{
  "n_layer": 13,
  "d_model": 384,
  "n_head": 18,
  "n_kv_head": 18,
  "head_dim": 32,
  "d_mlp": 1152,
  "vocab_size": 32768,
  "activation": "tanh_gelu",
  "norm": "layernorm",
  "norm_place": "pre",
  "norm_eps": 1e-05,
  "positions": "rope",
  "rope_base": 10000.0,
  "rope_fraction": 0.5,
  "qk_norm": true,
  "attn_scale": 0.177,
  "bias": "none",
  "tie_embeddings": false,
  "parallel_block": true,
  "init": "orth",
  "init_std_qkv": 0.0379,
  "init_std_o": 0.031,
  "init_std_up": 0.0379,
  "init_std_down": 0.0219,
  "optimizer": "muon",
  "lr": 0.00575,
  "lr_mult_o": 4.0,
  "beta1": 0.95,
  "lr_head": 0.00477,
  "warmup_steps": 83,
  "schedule": "wsd",
  "decay_fraction": 1.0,
  "decay_shape": "cos",
  "final_lr_fraction": 0.0,
  "batch_tokens": 32768,
  "seq_len": 384,
  "doc_mask": true,
  "z_loss": 0.0001,
  "train_tokens": 284700000,
  "steps": 8689,
  "dataset": "wikipedia_en"
}
MLP neurons of a small language model. Each row is named by its layer, matrix (down: output weights) and neuron, and shows model dimensions 0-127. Each number is 128 + 24 x the weight over its row's rms, rounded and kept within 0 to 255.
A block is one neuron, or neurons of one layer that tend to fire together. After each block is what it responds to, as a language model described it from the Wikipedia text at the highest values.

L5.down135 [106 124  74 162 108 117 114  95 124 117  82 112 153 157 115 118 110 120  89 148 135 144 145 142 150 106 125  96  92 112 125 126  89 157 126 138 113 147 186 139 107 115  90 152 135 108 133 144 123 141  79 113 139 153 128 144 123  96 136 108 152 106 137 123  95 131 101 126 134 153 127 115 135 110 136 100 105 129 158 109 114 130 155 118 129 141 153 111 109 128 128 137 124 130 178 121 106 106 133 129 135 145 129 135 155 141 148 129 136 147 140 114 195 111 141 140  99  57 136 122 122 108 143 120 158 130 128 118]
L5.down151 [141 101 120  82 123 157  62 140 131 106 138 139 117 164 113 165 109 158 124 148 107 126 104  67 111 127  90 187 116 138 127 114 178 133 116 128 152 159 133 126 141 130 133 124 139 118  95 110 114  77 124 107 138  84 176 108 132 111 162 151 131 132 143 130 189  85 129 109 139 164 107  78 129 161 137 136 121  99 107 169 151 153 136 138 102 119 139 134 145 134 142 111 125 159 191 115 120 129 125 116 124 118 146 139 115 107 123 108 108 121 124 117 122 144 139 145 143 107 137 120 133 158 142 122 130  90 138 101]
L5.down155 [155 115  94  99 141 129 118 110 142  99 169 110 132 141 127 144 136 102 140 149 106 134 166 125 117 158 120 156 135 120 139 169 127 202 119 157 144 108 148 120 170  72 157 107 120 118  91 139 119  87  75 130  97  95 133 138 137 153 186 117  94 133 153 127  98 100  98 161 115 137 124  94 169 159 142 125 100  96 134 119 123 118 144 135 114 121 110 113 108 142 114 147 149 132 157 111 139  93 123  95 142 158 121 105 107 100 153  80 169 114 123 131  98 161  99 153 137 128  92 127 131 135 180 114 138 134 136 157]
L5.down284 [162 144 118 130 149 136 111 108 109 165  93 125 165 134  97 146 139 169  88 146  97 103 108 152 132 133 109 137  93  51 132 129 134 132 133 100 120 101 135 150 152 151 135 167 123  94 116 118 162 166  54 115 134 146 135 140  93  97 163 108 101 106 121 120 161 109 129 141 159 141 113 126 122 164 120 148 143 148 143  99  94 126 106 134 134  95 112 206 118 124 132 133 160 136 139 127 140 126 133 134  80 141 144 181 103  95 151 119  93  88 130 131  99 175 116 136 131 108 142  76 137 187 118  98 112 127 133 130]
L5.down584 [127 142  97 128 110 101 132 133  95 129 131 111 104  97 145 126 137 136 112 120 127 130 129 120 183 127 106 103 133  86 104 104 100 129  96 128 151 152 194  89 121 160 160 166 120 152 153 146 132 122  80 119 107 156 121 167  88 130 150 107 104 121 131 134 120 169 116 120 100 126 130 118 131 132 129 188 106  90 163 139 125 103 100 160 100 148 116  96  95  90 128  87 139 142 161 139 120 111 122 135 140 114 149 133 117 153 169 163 146 135 139 128 124 166 139 132 101 113 181 157 155 144 122 162 134 137 151 101]
L5.down665 [124 129  93 149 102 153 101 116 114 156 142 129 148 126  97 118 117 112 138 133 166 168 100 137 149 157 146 191 110  98 125 149 144 153 114 119 133 107 164 144 134 128 145 117 114 130 114 125 128 137 127  88 112  94 136 124 119  94 156 123 137  88 104 148 133 133 148 140 154 162  89 103 126 144 121 119 152 114 129 130 125 104 111 125 136 117  91 167 135 158 137 124 123 108 148 175 126 134 122 101 115 127 157 152  99 105 175  73 108 101 136 120  96 101 145 155 146 135 159 169  82 157 117 112 114 112 137 146]
L5.down933 [113 105 142 120 151  94 113 183 141  75 165 129 127 120 125 131 150 114 145 139 161 112 166 148 157 153  91 106 156  96 136  98 107 145 140 112 125 122 108 125 125 112 115 126 118  88 104 120 168 150 125 118 102 107 142 128 131 112 102 171 129 136 137 141 102  69 140 118  97 136 150 155  97 100 147 132 155 199 138 155 141 133 104 164 130 148 106 161 124 168 109 140 135 178 158 103 112 107 117 108 128 119 154 127 121  93 129 120  98 163 118  92 170  99 120 115 173 121 128 111 137 118 137  96 102  65 168 118]
L5.down1127 [ 97 127 109 103 119 139 113 121 106 127 171 153 151 129 156 124 197 120 110  95 123 121  55 127 156 116 118 113  99 126 141 133 133 173 140 122 104 112 113 179 145  75 110 121 145 143 154 158 152 146 111 106 118 103 129 128 125 122 141 135 123  93 149 125 108  85 158 163 155  92 110 130 126 119 162 159  91 176 104 123 114 144 125 106 126 136  76 122 138 142 129  98 141 148 146 129 110  86 184  71 107 112 125 151 122 115 145 124 124 115 131 154 156 129 140 129 107  91 134  98 128 150 178 116  89 115 139 122]
Compound-word joiner tokens. Hyphens, dashes and slashes mid-compound or mid-range (last-ever, photon-assisted, off-peak, 1945–89), plus word-piece splits inside names like Porto Alegre.

L5.down420 [130 110 119  90 157 135  95  94 124 157 112 115 150 139 111 147 121 130 114 151 108 130 107 181 159 157 152 104 105 103 140 148 123 181 144  91 184 101 147  79 128 134 152 109  97 168 158 146 122 113 104 153  91 163 129 169  99 117 142 142 144  92  73 105 158 175 137 130 114 154 129 109 157 101 136 100 187 138 148 105 137 140 131 170 139 110 135 130 101 125 131 155 128 148 110 112  96 158  76 138 158 122 108 116 108 115 126 144 137 125 115 127 128 102 107 123  85 113 101 138 125  87 128 124 149 165 123 134]
L5.down475 [117 129 130 158 156 172 122 113 116 139 121 134 135 149 126 107 125 133 108 120 115 105  94 137 159 112 125 109 124 110 163 121 103 183 119 137 171 139 121 157 172  96 143  74 128 139  96 147 119 110 138 152 131 147 129 119 127 146 133 117 134 111 143  89 171 127 105 142 151 144  98 143 108 132 172 113 164 165 115 130 126  83  86 136 139 151 109 105 167  89 129 122 124 136 160  66 115 129 113  91 112 108 119 115  77 137 161 128 114 127 116 136 107 115 171 123  77 178 130 118 178 134 106 151 136 135  99 163]
L5.down571 [149 119 118  83 161 132 106 105 109 136 143 134 120 126 137 120 154 105  98 100 125 126  89 125 129 148 143 176 160 149 134 113 140 132 138 145 127 109 133 132 160 139 140 130 132 131  92 171 155 115  90 143  94  89 147 128  81 159 131 146 125 120  90 130 184  98 125 105 133 137  92 136 131 172 140 150 136 160 122 131 114  98 135 152 134 117 156 138 120 153 139 165 133  85 127 103  69 142 131 122 143 168 113 142 112 135 121 148 160 123 150  97 128  92 138 116 139 108 140 132 141 127 122 101 111  89 122 137]
L5.down719 [113 144 112 123 116 125 109 113 144 148 103 109 149 157 111  89 128 114 145 122 137 155 125  87 106 132 174 130 182 168 129  83 155 168 134 118 126 128 148 162 164 113 134 120  76 144 124 143 143 123 113 112  93 141  97 135 123 122 140  91 121 112 126 104 120  80 143 178 113 126 135 188 135  99 152 137 145 159 153 128 132  69 124 115 124 137  94 146 142 157 140 124 161 104  73 141 118  82 149 148 146 173 154 179 152  76 138 158 123 178 136 128  62 128 140  94 130  98 160 146 164  97 105 119 110 136 143 111]
L5.down846 [113 124 138 123 108 108 148 119 113 134 140 145 133 140 109  70 138  94 114 104 105 188 114 102 107 171 159 112 157 150 143 120 133 131 149 171 185 137 108 106 158 122 137  80 161 146  95 108 108  67 121 129 120 116 172 127 143 156 141 142 112 120 126 154 138 131  82 126 122 145  74 106 130 100 119 155  98 143 129 126 129 152 121 141  74 120 142  93 132 154 115 128 111 102 118 117 115 133 181  93 152 136  92 135 126 163 132 132 160  89 169 122 162 108 128 149  85 109  92 128 141 114 111 114 110 103 111 150]
L5.down898 [147 129 106 168 168 116 110 116 135  97  98 147 143 105 132 119 130 119 138 169 134 121 137 127 132 141 144 163 135 124  98 105 135 126 146 112 117 102 101 124 147 130 160 139 124 130 120 126 156 120 131 152  83 124 113 167 117 141  93 124 118 124 135 109 173 109 137 121 116 129 133 149 102 145 138  97 116 147 147 128 126 124 131  72  97 155 120 144 114 139 111 170 154 145 115  96 146 125 105 147 126 155 137 121  95 107 150 129 116 114 203 123  75 145  91  85 117 151 125 111 113 111 107 139 163 143 130  92]
L5.down989 [102 139 172 143 152 183 142 121  92 120  95 155  94 116 145 118 147 116 133 114 121 170  93 160 157 127 147 115 122 165 105 161 146 185 175 126 158 108  94 112 164 147 141 123 110 151 131 105 124 137 149 145 104 122 108 126  99 119 139 110 169  86 148 118 134 123 129 128 142 138  92  59 160 153 131  85 152 123 133 137 133 161 104 162 151 131 124 116  86 160 141 125 108 126 138 133  89 143 153 163 110 143 114 121 123 103 133 110  98 115 166 149 153 132 146 143 133 187 127  98  95 107 167  84 115 147 147 123]
L5.down1066 [163 125 143 100 139 130 158 129 165 181 135 141 101 127  97 137 101 121 116 119 158 152 148 142 107 113 131 115 119 146 156 109 108 157 126 127 125 144  89 133 143 113 160 161 105 153 138 105 128 173 117 146 110 107  72  77 140 150 133 106 114 119 163 113 150 166  88 129 123 148  88 126 136 136 140 167 114 123 131 149 144 121 148 116 108 151 130 142 107  88 104 114 136 119 132 126 158 160 156 138 130 151 150 115 181 139 142 110  91 107 115 119 122 163 119 135 121 116 143 122 157 162  95 126 139 119 177 151]
Acronym-ending capital letters. Single capital letters that continue or end an all-caps acronym split into word pieces, as in MC-W-F, NC-T, FD-R; occasionally later pieces of capitalized names in tables.

L2.down595 [113 145  99 116 144 122  96 127 119 136 146 192  93 156 106 105 148 123 119 129 129 125 112 143 154 146 102 132 154 110 110 123 127 128 141 152 117 136 141 134 145 105 114 115 125 122 167 104 117 132 115 176 144 148 122 149  75  98 111 138 157 100  98 147 124 108 135 111 146 132 150 141 136 114 151 165 122 146 137 118 142 109 164 143 123 156 138  99 152  86 109 121 127 118 176 110 115 103 142 117 147 121 147 100 126 127 111  91 129 124 127 151 186  82 159 132  98 152 171 100 115 126 121 121 133  90 110 151]
L2.down614 [113 116  63 120 154 136 131 134 135  95 131 150 126 121 101  91 149 107 108 120 125 130 124 124 163 114 100 123 142  82 116 121 146 163 139 179 131 139 152 148 138 103 119 113 160 130 173 109 129  58 148 158 133 133 107 137 132 163 121  95 136 101 105 108 130 121 132 136 100 112 130 106 134 112 126 101 111 107 112 109 120 183 159 113 100 158 108 108 126 100 107 120 155 108 105 123 112 108  95 130  79 152 123 122 121 114 147 138 106 113 114 137 138 132 180 158 109 158 168 151  76 152 133 114  86  77 129 148]
Compound hyphen and boundaries. Hyphens joining a compound's parts (great-uncle, stack-heeled, point-blank), plus sentence-final nouns with a period and first cells of table rows.

L5.down87 [163 118 146 175 122 135 106 138 114 142 114 118 142 153 148 118 129 117 112 144 164 139 157 108 113 139  96 145 117 154  92 144 115  78 149 154 152 145 145 128 170  81 118 106 135 142 109 130  63 123 120 129 129 140 120  99 141 166 145 140  76 142  90  77 103 114 121 115 161  95 111 150 120 144 107 116 128 145 105 131 135 158 132 112 104 141 162 105 182 143 162 124 104 155 102 130 137 148 141  95 122 133 142 117 132 134 151  93 115 116 117 137  75 127 166 108 150 112 102 132 120 151 151 140 114 122 105 138]
L5.down93 [150 105 157  95  95 153 114 106 144 124 110 127 151 109 119  99 111 119 132  63 126 117 115 134 137 113 123 164 118 163 109 146 151 147 115 167 162 151 139 147 115 146 129 129 122 142 153 114  77 143 145 159  60 132 118  99 167 134 128  98  93 158 107 149 128 145 154  93 129  85 106 158  98 124 104  95  71 143 146 166 159 151 128 178 145 128 116 125 108 131 168 106 106 129 120 136 132 129 122 163 136 147 110 107 138 142 109 111 138 151 147  72 101 152 139 156 132 163 135 138 115 124 118 184  97 130 101  73]
L5.down140 [128 140 147 137 115 110 112 140  93 166  99 117 150 146 123 123 136 108 144 113 104 132 116 150 181 161 145 120 137  94 121 116 154 108 124 101 186  79 106 151 121 154 115 150 115 152 140  67 128 137 165 145 110 140 147 117  98 129 114 150 197 116  79 125 150 143 100 154 133 117  98  93 140 161 118 104 152 147 105 142 125 102 156 162 142 149 128 124 126 104 149 123 150 118  70 108 158 160 143 143 153 144 120 143 112 155 140 113  97 130 158 141 161 150  78 127 158 113 108  99 172 108 108 124 138 129 135 168]
L5.down223 [134  96 128 140  95 118 103 162  98 102 146 164 122 165 107 100 126 146 108 102 135 140  96 122 138 153 124 119 151 149 101 131  98 172 144 116 143 154 181 117 132  71  96  82 150 142 155 110 114 123 126 146 115 135 170 118 160 142 137 126 165 124 133  82 154 167 135 139 129 150  90  82 138 151 120 107 102 142 114 123  96 132 123 148 132 119 154  97 111  97 148 127 118 141 119 109 132  98 142 160  85 119 137 120 151  92 101 127 122 108 116 112 112 136 142 142 112 106 131 128 122 115 129  89 123 116 141 100]
L5.down419 [137 116 102 121 127 120 135 122 125 118 121 129 140 136 105 124 119 106 137 104 130 124 133  86 150 110 176  74 142 132 135 152 147 120 145 145 182 137  80 125 125 127 108 140 110 164  99 117  81  97 129 102 143 123 150 104 160 125 136 152 111 123 117  92 117 115 100 101 129 108 136 162 149 126 158 116 115 134 118 101 144 153 140 111 111 138 115 139 120 159 163 136 149 170  71 132 146 114 148  77 138 139 126 122 149 143 142  99 115  88 124  84 135 108 151 152  82 165 117 121 151 122 141 116 118 156 122 103]
L5.down788 [160 130 159 126 137 117  80 144 115 117 155  91 133 125 157 117 104 122 118 139  98 144 196 144 146  94 114 196 125 128 155 147 119  94  83 157 157  81 148 132 105 120 124 151 182 116 144 142 103 124 165 126 153 127 145 118 148 118 120 115 160 146 143 106 133 120 129 115 139 153  95 144  91 123 125 101 111 140 159 124 154  82 162 131  99 138 120 120 139 157 147 150 134 134 106 104 123 124 121  92 142 119 141 137  95 162 105 114 113 130 153 100 125 141 130 156 129 119 102 124 123 180 153 166 111 184 117 101]
L5.down1056 [121 135 129 101  93  94 152 128 131 106 128 156 124 123 125 152 148 172 117 119 143 159 146 117  91 148 114  97 111 127 109 138 104 135 137 144 138 145  80 104 137 156 149 125 121 161 140 127 109  87 153 109  94 150 113 106 108 115 111 120  91 124 102 156 124 143 175  94 135 201 156 144 110 182 180 107  87 114  98 117 170 115 186 133 129 149 103 150  95 178 161 118 145  81 100  99 150 134 127 164 154 110 156 134 118 124 152 139 176  99 139 136 123 120 121 114 112 138 139 124 118 125 115  87 140 128 107 169]
L5.down1081 [113 137 123  94 106 101 121 123 120  65 162 132 148 115 111 127 115 135  93 154 140 151 108 113 112 132  99 118 101 115 108 130 152 153  83 156 119 164 127 147 158 112 103 149  76 103 142 103 121 124 103 114 155 155 136 134 160  85 126 171 118 139 158 159 116 152 153 132  86 129  87 126 101 160  62  89 126 123 139 115 129 122 119  79 119 152 153 130 130 118  89 115 131 144  96  90 165 153 124 100 111 114 107 108  95 146 133 110 124 139 128 115 126 138 123 128  90 107  96 140 111 138 128 133 108 121 136 144]
Preposition after relational nouns. Prepositions, mostly "of", right after a noun or quantifier that needs a complement, such as version of, one of, critical of, insight into.

L9.down454 [106 147 156 124 108 141 120 131 118 144 121  95 114 142 115 147 169 163 141 116 123 102 182 151 112 159  64  97 130 142 108 123 132 117 150 128 116 146 138 130  61  88 140 179 148 105 105 138  99 147  43 133  87 161 146 117 163 142 129 164 116 120 125 108 168  89 122  99 172 103 123 103  62 131 128 101 102 124 159 100 105  89 155 130 104  94 154 121 120 125 110 104 128 133 150 107 120 106 118 163 165 170 113 144 137 120  88 114 147  92 147 161 139 110 123 142 136 158 164 201 123 140 137  99 107 116 155 146]
L9.down993 [164 125 116 144  99  99 122 120 122 125 129 144 119 134 156 111 145 143 110 105 113 136 122 162 138 128 125 113 120  86 114 138 101 131 107  96 140 144 104 122 175 149 156 136 138 101  82 112 132 131 112 129 120 125 118 131 124  97 104 120 150 169 118 116  78 138 123  96 129 102 135 135  84 155 135 137  90 129 122 106 153 172 134  81 118 136 109 143 144 114 164  86 143 116 134  55  97 149 129 166 101 103 145  93 140 145 149 129 161 107 113  84  94 143 143 101 130 144 139 104 109 132 153 114  96 142 132 138]
L9.down1006 [ 96 133 135 102 112 145 137 117 138 131 119 166 127 114 117 119 163 102 165  91 124 125 152  99 139 127  69  90 106 195 134 121 188 155  76 151 143 152 153 108 109 104 150 114 130 116 121 173 119 105 129 134 100 144 125 116 146 116 135 112 148 151 123 125 107 127 129 124 151 155  78 139 122 138 120 102 138 122 137  86 129 147 142 125 145 131 153 113 103 103 135 131 112 123  70 139 152 173 137 131 123 141 134 103 186 117 164 126 116 110 136 139 135  95 152 124 122 128 139 113 110 145 101 128 150 110 139 143]
L9.down1123 [133  89 175 121 131 127 123 137 132 137 114 126 134 147  57 103 145 128 126 116 138 123 184 152 111 140 131 120 117 131 118 105 136 152  93 137 150 134  98 132 158  97 142 107 152 121  89 112 141 110  99 138 118  90 160 141 186 109 120 128 114 162 108 139  73 117 135 123 148 113 101 127 106 133  99 154 131  95 151 112 108 161 147 126 137 149 123 120  90 109  70 146 165 117 106 125 150 161 123 157 164 147 108 121 158 127 156 146 109 123 132  98 116 107 127 159 160 148 123 136 142 141 134 109 174 142 117 125]
Head-to-object link word. Prepositions (mostly of) or transitive verbs just before their object noun phrase, especially after quantities, e.g. 48% of, share of, reduce, for.

L2.down73 [131 127 103 154 160 109 152 125 163 116 134 118 166 144 147 117  71 134 134 135 128  95 113 125 125 123 135 169 171  88 102 106 154 127  94 135 136 171 157 142 148 125 139 101  55 138  85  98 136 159 153 101 107 104 137 144 137  86 129 139 152 118 132 113 114  90 142 139 133 118 129 129 150 129 133 112 114 126 128 103  76  97 128 118 117 115 128 111 155 123 170 141 101 140 155 155 126 179 116 109 123 177  95 110 107 154 137 105  96 192 155 148 114 126 156 130 100 136 144  85 101 175 142 128 130 117 129 127]
L2.down453 [127 155 115 127 125 138 125 134 133  82 124 128 169 137 122  95 132 134 127 145  98 129 125 144 123 121  94 120 168 112 103 115 158 111 152 151  84 139 116 111 129 118 124 129 110 153 121  81 111 108 128 121 135 122 114 102 136  84 158 144 150 102 126 136  96 110 121 160 154 113 103 160 109 143 174 115 112 103  97 100 155 169  97 149 150 121 109 136 142 127 133 141  98 107 227 153 119 120 100 139 144 199  99 138 126 154 127 111 124 103 167 123 117 111 181 133 110  85 155 142 149 118 107 149  98 101 132  90]
Acronym letter fragments. Uppercase word-piece fragments in the middle of acronyms and codes, such as IRC, INAH, EPA, UAE, SRAM, often in lists or tables.

L2.down810 [137 139 111 123 147 155 120 133  94 120 128 119 145 137 144 100 113  99 141 114 135 120 188 194  90 135 133 162 126 137 121 111 116 130 142 115 150  91 100 130 134 140 139 150 130 112 166 140 142 136 124  96 144 123 136 128 140 113 152 151 135 134 168 136 117 157 121 103 115 153 119 128 127 131 139 126 148 139 134 140 124 132 158 126 126 148 122 118 103 139 123 122 139  92 125 140 163 152 145 124 101 154  65 110 138 186 145 144 158 102 143 109 145  77 103 150 134 163 132 157 138 144  83 161 132 139 136 119]
L2.down1133 [154 143  56 126 123 143 109 157 135 118 147 133  92 111 121 133 105 118 148 142 124 170 201 143 155  97 133  94 128 137  98  91 179 128 127 131 151 121  74 105 133 130  83 132 147 171 131 136 120 128 133 150 190 119 103 151  93 122  83 151 134 117 132 153 133 152 122 108 154  87 133 155 128 133 131 160 121 120 144 130 179 139 135 152 135 117 135 110 128 119 118 108  72 125 131 117 150 119  95 101 121 177  88 131 102 134 135  96 128 124 109 150 164 168 149 131 130 109 178 136 101 135 168 128 119 167 138 111]
Preposition after relational noun. Mostly "of" (also "by", "against") right after a noun that needs a complement, as in presence of, help of, album by.

L9.down102 [ 96 119 147 106 136 143 150 130  80 187 107 150 132 167 109 113 173 157 132 133 126 149  69 121 119 114 174 148 129 120 137 109 171 112 148 138  80 106 115 137 122 134 106 116 144 181 125 119 127 144 139  88 130 179 129 115 143 136 145 156 158  88 141  75 148 174 148 125 120 134  95 130 144 149 144  71 147 110 175  93 145 160 138 162 127 117 159 120 110 106 113 130 117 136 102  87 142 153 105  99 125  95 101 141 125 120 150 143  98  96 158 128 150 126 139 149 129 126 127 143 156 165 133  99 103  88 127 136]
L9.down331 [103 116 103 124 123 140 115 128 177 142 124 122 105 123 129  77 119  94 144 148 124 137  72 172 100 111 168 122  97 144 127 102 168 104 110 126 145 124 115 156 154 171 139 115 133 111 136 145 131 187 127  85 124 134 126 133 125 134 146 124 115 137 132 116 139 141 130  80 130 122  84 139 119 146 138 111 150 115 120  98 101 166 104 104 126 137 142 117 119 116 134  92 170  94 133 122 154 136 178 140 163 149 105 128 112 153 107 164 137 135 126 113 178 145 122  99 107 122 156 117 111 127 114 111 141 130 128 146]
L9.down386 [160 104 133 126 126 110 112 124 136 150 145 115 114 128 140 138 111 146 115 131 148 147 100 137  90 125 122 112 124  76  62 125 115 120 144 136  97 116 148 107 151 108 108 114 173 167 132 113 127 127 140 113 116  99 136 152 134 104 146 182 155  86 185 133 158 116 142 161 125 135 133 136  67 147 126  94  98 136 138 117 133 101 169 123 127 122 120 125 142  69 105 151 168 115 108 137  92 120 115 112  88 125 149 154 115  93  98 191 141  95 135 131 130 120  87 118 143 144 112 153 119 147 128  89 142 113 164 144]
L9.down672 [131 156 109 155  90 128 110 105 160 118 148 130 148  95 163 165 134  97 128 141 127 123 137 104 127 113 184 101 115  83 192 101 115 107 133 174 115 152 121  84 135 146 133 136 155 147 143 155 100 136 115 117 153 133  95  88  91 136 103 169 120 131  86 125 131 108 134 105 112 114 166 132 102 158 107  81 109  61 154 166  97 105 124 168 120 140 128 115 126 105 157 120 135 113  94 114 116 130 129 137 130 139 149 112 165 121 113 135 138 107 130 126 116 141 134 110 146 118 166 115 151 132  74 115 138 122 128 157]
Word-final noun pieces. Final subword pieces that complete a noun or name, mostly plural -s/-ers/-ors endings, such as emperors, patrons, GP7s, Skyscraper, Bogotá.

L9.down347 [168 122 153 141 116 145 123  82  94 116 130 123  91 145 109 114 118 145 133  95 138 133 108 127 106 104 103 152 113  79 155 140 121 129 112 134  95  94 113 138 152 176  98 145 128 116 136 112 160 162 148 144 158 116 146 144 133 100 185 117 102  88 150 124 119 133 140 105 169 121 123 129 117 117 147 105 142 155 114 124  80 114  86 113 202  76 103 144 125 136 143 142 126 137 140 147 107 145  95 105 160 122 143 133 139 132 137 126 132 155 130 144 140 167 151 130 157 137 146 122 146 199 153 145  99 130 163 154]
L9.down640 [127 125 105 139 119 150 149 123 104 118 100 159 124 134  84 149  98 153 117 162  74  91 154  95 111 160  87 111 131 128 149 157 108 165 131 120 138 136 126 163 125  72 104 149  94 114 108  85 108 136 130 100 129 128 127 116 137 116 116 127 139 166 141 123 121 173 151  91 110 103 124 138 147 116 154 105 134 139 123 126 118 183 118 112 157 110 142 143 153 105 155 141 144 149 159 109 101 100 105  92 130  89 150 109 125  67 162  92 142 127 153 157 120 130 145 136 112 117 148 158 118 175 102 127 151 134 126 168]
L9.down739 [108 145 140 109 135 177 164 146 122 118 142 130 134 144 136 100 170 127 138 104 116  75 111 133 120 130 116 129 135  91 154 157 175 160 176  94 103 102 109 134 123 102 118 126 118 103 174 139 125 161 102 131  90 111 124 122 156 110 163 127 128 137 144 123 149 129 150 141 136 106 144 161 138 115 139 163 146  94 117 111 151 121 138 134 103 128 154  91 101 169 101 125 164 114 183 146 116 118 151 166 116 107 168 164 120 124 159 122 117 103 121 156 120 140 129 130 175 108 118 157 109 172 126 112 107 116 168 100]
L9.down882 [156 119 121 169 130 105  81 143 150 130 123 106 133 127  96 132 131 118 123 115 146 142 126  98 143 160 169 161 181 132 108 100  85 112 116 120 109 152 105 150 152 126 123 126 132 128 173 121 119 101 115 108  98 164 144 126 168  89 118 181 112 120 120 114 123 146 136 157 135  92 151 145  97  88 122 132 129 119 106  99 120  77 134 163 118 152 101 163 143 102 151  75 152 139 118 142 140 123 148 136 177 108 151  71 126  99 110 125  80 140 113 152 154 124 112 109 118 132 128 123 148 192 128 116 115 106 112 148]
Opening quotes and hyphens. Opening quotation marks before a quoted word or phrase mid-sentence (an "overestimate"), plus hyphens joining compounds or ranges (then-owner, great-uncle, 1725-32).